config.yaml
d_model: 384
d_mlp: 1024
activation: "geglu"
rope_fraction: 1.0
tie_embeddings: true
schedule: "wsd"
seq_len: 512
MLP neurons of a small language model. Each row is named by its layer, matrix (down: output weights) and neuron, and shows model dimensions 208-335. Each number is 500 + 50 x the weight over its row's rms, rounded and kept within 0 to 999. Numbers have three digits each. A neuron's up and down rows have the sign that makes its largest values positive.
After each neuron's rows, "fires before" lists the tokens most often just after its 100 highest values on Wikipedia text that the model never trained on.

L3.down972:540431510581398404509541578494515511464535470607473554549529568448621436513524546478563421445494522466472496554439399499517445464556518485481456420538495480458562518546561551474442503488430489452515518437525464525459442525586480450484557544475526500488453533551447452599471560524474543391543460463482477504519560495496398553481495519414455409525475571498484537534547574452518621460574
fires before: "|", "\n", "i"

L6.down739:482517425653483569569542541491462518526431585506527433492580485416504453528486486509548492483474503473456466459539538468378555519540513419635476495515374501435523481568515458472488551448527505451457470455513534582535460556531562553500496487491549622539380558519564501521547587576505489496483415523551500476433564556562557461490498549517472434582535566514446484556443520454430568553512
fires before: " |", " U", " N", " \"", " M", " f"

L13.down662:523431468543462499543497523499589513417466423561468491470477504489464535555480472466467452473481491460416466539495474482399491491415517610439500480501470533466537483534562475533455416524539444561481455455522553476502479446518470443500510448457478562527522476540473504473474572485498557411462463547394498433433720549560481494441576524452520577462484432516488502452541508567598566505462
fires before: ",", " |", " and", "\n"

L9.down695:527416525532515511526530484507636531482517461543509572428529537513499492466484555447551497484488519588442438555447504522462447442463468482519488468486532539446547539457547512478490408482494424439449548450453489493531568447530472456475474516435490587575503570398537491390476576515587547581494556466580518596479470416470611430553459569523362414510491495433537563451545434469445533395477
fires before: " |", "\n", "ate", ")", "ation", "ated"

L2.down721:474510542493433417531538484587524474450513474432466512560565480454602540543517548397493455415535458470449520515556538464438495484466437549557583595494478549488452458475553453551463494495651516475560456498476484491552542455541474507473475504517472538476537477567485373493390530596512594447499417450538483487538505537540459599462498528436507442594496525500485613516434462530446510469495
fires before: "\n", "|"

L10.down166:545483589384512487474502403507484473544539557461444503493487504439435526440483451501432547511560483555485471511593499543539438502430594516558512493429516468547540455451468606480492451544541416534492479399475507598499506402491496441557420509544446534527531457475498520487496520471642521481451550485506447512520578534510446451482524479523478521452444509478450579619485403508575504457461
fires before: " |", " down", "au", ",", "\n", " "

L13.down665:569526610528477510464550496407549532524504483528490489471472484488489470492488529529450499482518547504474509646476490467527531492469570498533593409493460498572408513551455469364454431600440554438508509495435437582588433475625430459506478481444425519587418469522527466484511472502524549495514559509448561547472472466473564431441385541511454420597547472439522420414472524489503514485498
fires before: " |", "k"

L9.down505:588570511445496443489468521582475507487615563426585430400448598510559526503536406531448498424434424591487506567473478524508459547503511437591539510583538546443555483543470542614506582505479477555433555484514515585541530584574489539497420532502533541544522507494481499496547491564458492515405500510475534428495484492414460547499428505514500495479461433499519425482474500451459485471610
fires before: " |", " the", "o", "s", "ric", "d"

L10.down263:490538620503532464444490482464471488409522444486423469437528497504469558441459582459519469482449475546496505543618555471496467503474466475378478579451419526546516561515456487507535487576464528529475519541613551452553501475552455534545509483502537497554469525470469485438563497439493579475493505522495525463488632533384502421450489637475555491510602479486443515581531552475484616456551
fires before: "\n"

L13.down753:511570451549466479473506536475434548484498518540491445516476475515645555460490548482493560468561479449466513485478447548408479498620463490508504524423514518466417474525455500483491568519495439476467567464496574545495480470496513507503459515503503547429459630475554401520421501523563493538485482457476568460535318505570494479419549546522389536561436494427550445438493651398513491619510
fires before: "y", "ies", "ed", "ing", "ity", "if"

L4.down735:527471488476498533477388449584474521592466467642550494489518512452486565489501460449496500509452592526562532600498574460456484540465501410477463561406539518412389495464400547466461556550460575466458526562554563533470490456593498514468549461569443487417570444397566532537526513594508403498495441469513512417644520543457536445495527480437547539559493476451489423515477553549542572460528
fires before: "\n", " ", " 1", " 5"

L3.down162:556563477509487557521504526431467626514449511448482484441410584482506509468413523562420505502604535524508498491496476493494466489464570545611498543456446466555549522404429490507476419551534551579497501532497408428399477526460494435401521552546486564487517417460568505435453542453444468508489445508487591547571619519532629448482610450535493463547523564544497535523392540525633505479542
fires before: "nd", "dy", "y", "ne", "und", "mb"

L2.down101:549467482452481435563501517532390509484443536450498504496468496561545552464499494501547499460500574588515530557516508514508490551455484434408513508399567529421513484586513457581364482534468536518541517445477506445603543458481467470510421510493567531445601581531525445514547496436431460544541509483503582449589587442403468544561425437392496444587468471506562450571499517582413513477429
fires before: "s", "d", " the", "ed", " a", "ing"

L13.down677:527587534428536466514412533489464491519516518461535497552525622523540547486502486447516546482455537587442475412481494520450504502536512495477623491536482495500583501455537505470532486471529505515475537496499456406549444497529473511524496559551531523464511505420536549548444407471607412485446488473457430414493466516471530528468444545513436513530564394403524479514476515472444453509495
fires before: ":", "p", " |"

L6.down383:545504527638500515475451518393535472558516541493477408538559600509505576429451438516521553587462554528545535451469502517416538599564444524499549480490503534435553545520572507474541507476475458574429486483600488476517489549526487560500549511540542554479429495509476494509502463594605512480509498500489627534533482533432513514479497462512492489546521485509483480588479449577505618594551
fires before: " |", " U", " I", "A", "g", "end"

L2.down276:529589369547471501488512498506491419481540540567526547530545542432463421492517584447533522490480416409525549474589444562512525477413496514536522408537483468508510389481492453504437535489483453535465444416505521510536477456470572491560457482469479482540513310457477501431549401575413528473459526477446531453378485393447385529547452481478499561465563549482509419494462430545480447553471
fires before: "-", "\n"

L3.down801:544562381469494467493441413478462443504490407516494565497534370509560350545463488417542597496476475477606526540532512542497489450506414509555493437498468512426562454411499441481511483477509494518470435489544524550433506428525568560491534472420493541532455462533459486526590349465492496457516554496462564476528497454582355450478498534484485596504470512556591443513474491490521542394466
fires before: "-", "|", "\n"

L9.down607:428543565525546481442479565434428494541436604468485490512469435523483617416509461428517520450565453476454515502526472434500504490501524423464554541543463517519574459421504501543509453632566475500595530468493421382477452514484497549434536480574514455517496540534478432530569454563490576584488608518516462526506502536539424527424524550549510529492531534508512481558491427464406504559508
fires before: "e", "ing", "id", "ide", "il", "er"

L6.down888:456506455403424495415551465486482465501498447510547460510467458478514534541397515473503490475501457484488517602534462486535531454460455469551485555457475467462591395527576518491472485498488468491480524508445421504512410448501445442424508474484518510470480498527487447480565319520522494483424528626540576556479537469571444509531477447446504562490508563601591511511447493525588545496508
fires before: "-", "\n", "|"

L9.down794:488573491496459410455448513551554433503455472531468525560464476421501472531438562460560411475438486387505425488489502441495447575454547513529521591417483558524569355435509471481486491392545518656577541537552405517518557450482521498489455494459445553467459466530491422527524564520524470477484514580471610492482599514517487465430528357393511563576481541491568613564419470394566476406505
fires before: "|", "\n", " "

L9.down39:458469519485472516478494577555477489505437491501484495600465511466525418476516564453571495500536513436647424482493484416464543485443483522558419511561609511521592463550396495511454527464445474406421476526507597438458534435485570529551572582567407439488489523389482426553580431523566591554525374372538514538471404492566519560635576502443520598467523542488477531484493471552482549450517
fires before: "ic", "y", "ia", "ian", ","

L6.down65:546497471504482525511556625440341475406477460520595476471468536559476525522544489513526538495531481486435541468396530463498527438586446521529570600464490477505503413561500431501425529461433515472579564531557521412495553446556451497485472452449467352479538517478472444439515427527400485532454494453492540489516497540546559494514464588506458602589487457504457466491455552560453494543478
fires before: " the", " his", "ing"

L13.down934:539587546535511481484494516467517502428446475478491494502499554478496496560547528466443437556487480528473507489510604450448480578507524544472428422452497512428485556526500494600424601453490523409369418453546467493523475587527507526502534449464396497542485516498469573547504558475524565535483486501540469491515620503519571478588427543475551536432563463347432506513476560446571549460448
fires before: " |", ",", "\n", " ("

L2.down677:533534581456527625579547518490437555604443493555441514545451466606465510507479542454434502453523479409503522545481462472606560498530495440499578481557608411508559536418558535416540524539508430467524539467494539526418449550639420456423522410460479480488497515505436442551410444647508535454619485518517550567533489451605520502470485466469490520500520427473494493534516501479581391489478
fires before: " |", "ed", "other", "ur", " (", "ut"

L9.down691:531520506543471510400419544581554550505543435532503491458482547475428444553456565532509580440457464470574522516419436522475515532511423542483504484432407481487475495401409557440499461457538507446516495421565505500440414454519515493517560478563598483454487423505466420503580396466510473527525415558519525508547518539486501455482512447485489502508516432451520464455436525487476438467438
fires before: "\n"

L9.down946:483512562491527511449380529514518508507485479475488462388494496446492522510511463427433564451505582488476458517428491518465454546370496484501517471401512519438495598499492511503426467474437481441495464423595581442535475442589559426549529416544491565510452560542465488414494403439580461475524504484550545467464602545518506449541598517504490488445519457455471508543474513507498531457483
fires before: "\n"

L13.down836:414499517488512484507510494519533534499513505549459381475476464440490529519575525464424530411478607489518539431514520428468501421490432529492410524495496472467566492490559522564454528428411468447458579529486536542474484463472463512453519499482439545470538438486466525465505540615549483610617461442538434601549520582527514521665483460498495531535416550510545540540510462591530484453533
fires before: "y", "al", "ies", "ical", "ic"

L10.down532:566474513494477488440499496495584449463377513600494550479520384459534489499566496473485494468464491415426435486415465469397436435567404529564504568547506447516441467412453457447519493488478540548501445460495562447546469472540477488596484422448525492575497512461502507474532445542486474513477554531416482470509580474434449423527485468518490567434402452585441499458554473518468472520505
fires before: "-", "|", "\n"

L2.down847:474475503420513390522492527534537400483477537449434500473579474471463587547560554529523561389494480439508535527499425406495452549462489480454447497499474532537508504560493424499555521514513400479554491534587537472532544493420542515571485489474439485449467441496664479387531501474414554434450457456500472527505444506476483556449450496465371510494340537559497467535417485425411555482464
fires before: "\n", "y", "ence", "ers", " Le", "le"

L4.down307:437498463520574521517470418452483456500531578543540480572468537451536541368512521520540465522506513604523397539508479459429490591418532419499486562425472508486386608486421471536464598503436412581502512520536616464512531435584465564561516477559566553556435358372557447465540519541593629472521525534411484468525486499487502493504488509429460463514554441450445464575456525493585463481484
fires before: " ", "\n"

L8.down50:539456479497510494557521458462551462473455497509508481500432481581575422531490543491510598503480475492539447565469511504484384496459489476518546449505504492516475483355457530486522483453420532501518507436610500530518446454409484485512537510383465512483543517403478542533565411537453498583462600525514427506474588482496482423475472522510492578476507463482442436433492525479532491414465
fires before: "-", "|", "\n"

L2.down706:430562403556514420472529510516536499542592508540488559494505583447542434427494554452570540475417447417532501586579507582501453437447498526536508399511498539531484462471486481487442488469573486469437512433461465508457608456502597511558569522490468409447541450517399578510600384512508479465483481445446582476479489481478355533489512406412490567509476466441541491510466489494481493482512
fires before: "\n", "-"

L3.down265:585559457489479468433468475484497519528534397452561451428424558415481439499552409450490522475458547461484491404505625561414540571621611485509463477514499483535516543448577470485518458516536417498466591546504476400395413562516539535457484505376529410496452515407521440565477523498463507629503488532522508474513432549469590465495530585436528545447568523442481474482501520552433511471499
fires before: " |", ".", ",", "%", "20"

L13.down2:491491556562457419464488500475443483512483450465469546426506485448497552455490554444489533506497547521431492560556540432476531403480443528502501517570514560417481520489497517442471445553505497518557522549555492542512522482455410467518508439396430401415523490453448470556583483530458503566562511478486568432544572527471564580477467494485469521481457445508515423577540544546513419609426
fires before: " the", "f", " a"

L10.down710:535459478454455493410464568475541430511542467509512460457528566488504575501528478498502559505516508496381487530550475517464477518457435478489413482497536595472474530472491485467516554594444462444586501559453477510550461463559530376449524511339470597599497539460429559544406454535494565516501493495487543455463494467527475603519436546541515409526569410476506535545600537510501500497516
fires before: " |"

L6.down57:508604556313483535490434496439457555458427450447485521515538611514465482527406459564488444572515483479560420508463546561552533536439518456550473487452550459421535553421472569509469608565537516498566507518561544553515553496504509486545478410522457572504460467588566506472467468434603510484485476518518534497548631465512472448547457459515508543455437536595436435464514446487614515437538
fires before: "nd", "y", "dy", "g", "at", "und"

L10.down555:547474589493503414483529521523424524450545450583592530463454593536536533497519496453548500567404452465461467590451512426575503419376534553463581502489555507485531468439521548564537449433514584460417482503479535451436587496517536506492484424481522407533533494528488566516553419476484487462397531478504547497606491527512474520522603528364493486513510510484493520450513487604538425559465
fires before: "ed", "ing", " the", " a", " an", "ta"

L13.down220:506481441463483577453492577457479505460560425507514483451400631549496462487456524500510456482504541524591514543525553502457481464427497495545493497507504381517496511604585530465501494510342485594495595574481527463547484529530515612498529446451440449533523477479529509551502567463455557498416519550459508486496434486625542493490484463474411473613515486585497497484506530530428493562449
fires before: "ed", "age", "an", "t", "ing"